config.yaml
head_dim: 64
hidden_act: "gelu"
norm_eps: 1e-06
qk_norm: false
tie_word_embeddings: true
parallel_block: false
init_std_up: 0.0242
optimizer: "muon_variant"
final_lr_fraction: 0.0
max_seq_len: 1024
MLP neurons of a small language model. Each row is named by its layer, matrix (up: input weights) and neuron, and shows model dimensions 32-95. Each number is 128 + 32 x the weight over its row's rms, rounded and kept within 0 to 255.
Before each neuron's rows, "fires in" lists the words (lower case) most often at its 100 highest values on Wikipedia text that the model never trained on.

fires in: "for", "to", "of", "44"
L10.up499 [123 186 154 129 145 149 156 140 180 124  66 120  63 113 131 125 162 151 175 133 121 114  87  73  95 175 137  82 121 137 122 104 150 129  99 130  99 157  92 106  17 139 128 170 103 146 146 119 157 138 176 122 151 145 142 144 103 119 147 140 142 106 132 143]

fires in: "to", "will", "would"
L10.up621 [129 107 174 106 148 156 133 142  81 122 100  88 133 130  89 124 119 142 153  95 182 125 161 129 129 137 142  53 117 135 136  89 130  84 117 134 119 113 136 120 155 169 168  81 135 159 184 112 115 149 155 122 154  99 108 128 183 120 148  91 117 186 112 116]

fires in: "the", "his", "part"
L9.up1 [107  53 102 177 161 184 143 148 139 120  76 132 113 118 107 107 151 155 112 153 142 124 160 172 138 184 145 179 106  75 147 134 116 141  74  95 102 119 152 191  73 175 128 152 155 107 134 136  94 136 180  97 168  92 172  94 121  42 131 150 126  93 138 137]

fires in: "the", "my", "a", "i", "your", "s"
L14.up353 [126 134 110  60 114 165 164 182 148 155  46 118 123 123 130 136 104 112 117 180 149 112 144 122 187 150 183 124 125 146 156  82 169 148 139 124 122 108 116  99 161  96  97 161 142 169 157 114 106 152 152 125 122  92 163 123  96 110 150 111 172 107 191 136]

fires in: "the", "to", "across"
L10.up373 [ 89 148  68 159 139 202 132 104 151  63 108  98 126  90  63 104  94 110 135 152 192 136 141 125 111 129  98  78 101 116  90 117 150 142 136 168  81 156 187 150 133 146 146 105  98 153 194 131 109 103 164 133 157  85 178  90 102 113 139 114  93 122 118 146]

fires in: "2022", "2020", "2010", "2024", "2014"
L3.up575 [151 113 101 157 145 160 111 121 103 159 164 139 106  95 182 150 132  92 183 131 114 109 136 178 159  96 113 139 116 132  79  90 133 154 166 122 152 162  83 157 123 138 113 153 157 157  99 149 156 193  86 144 119 173 116 179 119 101 108 145 122 106 111 151]

fires in: "gladstone", "nomination", "lower", "lone", "low", "lowest"
L2.up521 [113 163 120 155 117  75 143  97 136  78 153 163 130 132 135 125 133 167 122 121  90 156 110 137 146  81 143 119 107 112 137  97  90 146 189  79 160 173 110 144  89 111  78 127  68 170 131 161 185 146  90 150 123 156 159 141 123 114 141 178 112 163  59 133]

fires in: "after", "to", "while", "of", "following", "for"
L12.up338 [ 90 196 191 138 112 120 127  81 211  71  96 161 119 179 151 138 144  91 158 115 111  86 144 114 141  56 118 189 103 139  89 123 134  75 121 127 144 184 122 146 101 162 146 148 135 133 164  99  85 177 119 172  80 128 131 141  86 134  90 139 122  38 108 164]

fires in: "by", "of", "born", "at", "delegates"
L8.up403 [101 174 133 162  75 103 151 132 128 174  65 121 139 112 118 181  99 101  96 125 141 152 113 154 145 155  93 134 116 136  72 135  72 118 102 111  97 113 155 137 167 133 115 132 112 104 104 132 206 130 136 101 120 102 129 172 132 137 160  94 195 147 132 120]

fires in: "for", "with", "or", "to"
L11.up345 [131 167 132 104 148 125 117 114 151 139 112 112 126 146 123 141 125 180 182 200 173 166  94 140 142 133 154  53 140 161 109 130 150 174 139 114 109 109 149 102 121 139 152 133 129 133 161 108  63  84 144 149 126  36 105 187 146 144 176 133 126  85 135 129]

fires in: "york", "temple", "yorkshire", "object", "objectives", "tell"
L2.up557 [ 86 159 174 129 115 140 146  92  61  75 100 117 123  79 120 157 157 142 123 122 110  88 152 174 130  99 148 128 136 156  99  95 103 112 160 149 110  57 107 131 166 101 136 127 112  54  99  83 126  92 157 152 120 156 124 137  84 156 128 128  93  87 128 144]

fires in: "by", "of", "minister", "with"
L8.up86 [123 147 135 170  67  99 133 152 148 149 186 104 153 111 150 151 164 102 108 132 176 167 110 132 104 167  87 119 109 126 111   5 128  73 106 151  93 133 161 155  95 116  93 145 137 155 120 169 161 134  41 130  79 146 112 123 192 130 146 113 139 140 133  97]

fires in: "a"
L14.up686 [117  68 130  88 116 188 114 122 153 132  96 109 122 145 157 157 154 147 132 106 171  92 150 118  99 170  81 123 135 136  93 134  87 111 150 145 128 122 117  16 136 163 132  94  83 110 123 165  96  76 107  89 155 108  91 168 165 108  73  89 182 173 158 107]

fires in: "about", "some", "several", "of", "a", "than"
L12.up323 [107 151 124 115 118 134 150 114 158 119 154 158 157  73  47 163  87 126 165  92 168 113  86  78 157 182  65 112  61 148 163 116 139 129 155 123 118 120 147  69 115 128  74 125 124  15 117 171  84  77 142 110 223  97 189 142 108 154 122 110 131  94 107 139]

fires in: "of", "declared"
L9.up506 [100 145 108 165 127 112  76 107 184  99 151  96 171 117  86 122 181  72 164 142 153 116 137 177 124 118 157 134 169 139  73 153 139 148  62 116  70 146  84 107 132 116 123 134  83 113 142 152 114  88 161 123 145 182  67 167 119 158 170 145 110 128 173 154]

fires in: "a", "no", "s"
L14.up287 [106 140 135 148  96 148 134 184 169 178  72  96 125 189  71 126 112 149 156  63 136 112 149 103 143 190 159 131 143 129 119 105  91 202 109  61 131  82  52 114 164 128 108 174  95  93 138 163 102 146 139  59 169  81  90 123 106 123 100 135 179  95 161  60]

fires in: "of"
L8.up341 [ 58 103 138 177  66  95  96  81 111 102  72 162 184 107 170 148 107 134 171 157 123 127  80 130 144  99 118 107 111 126 116 196 187 108  44 124 104 137  84 149 139 166 139 101 155 121 115 133 163 124 130 133  51 137 131 132  96 125 128 112 149 127 153 143]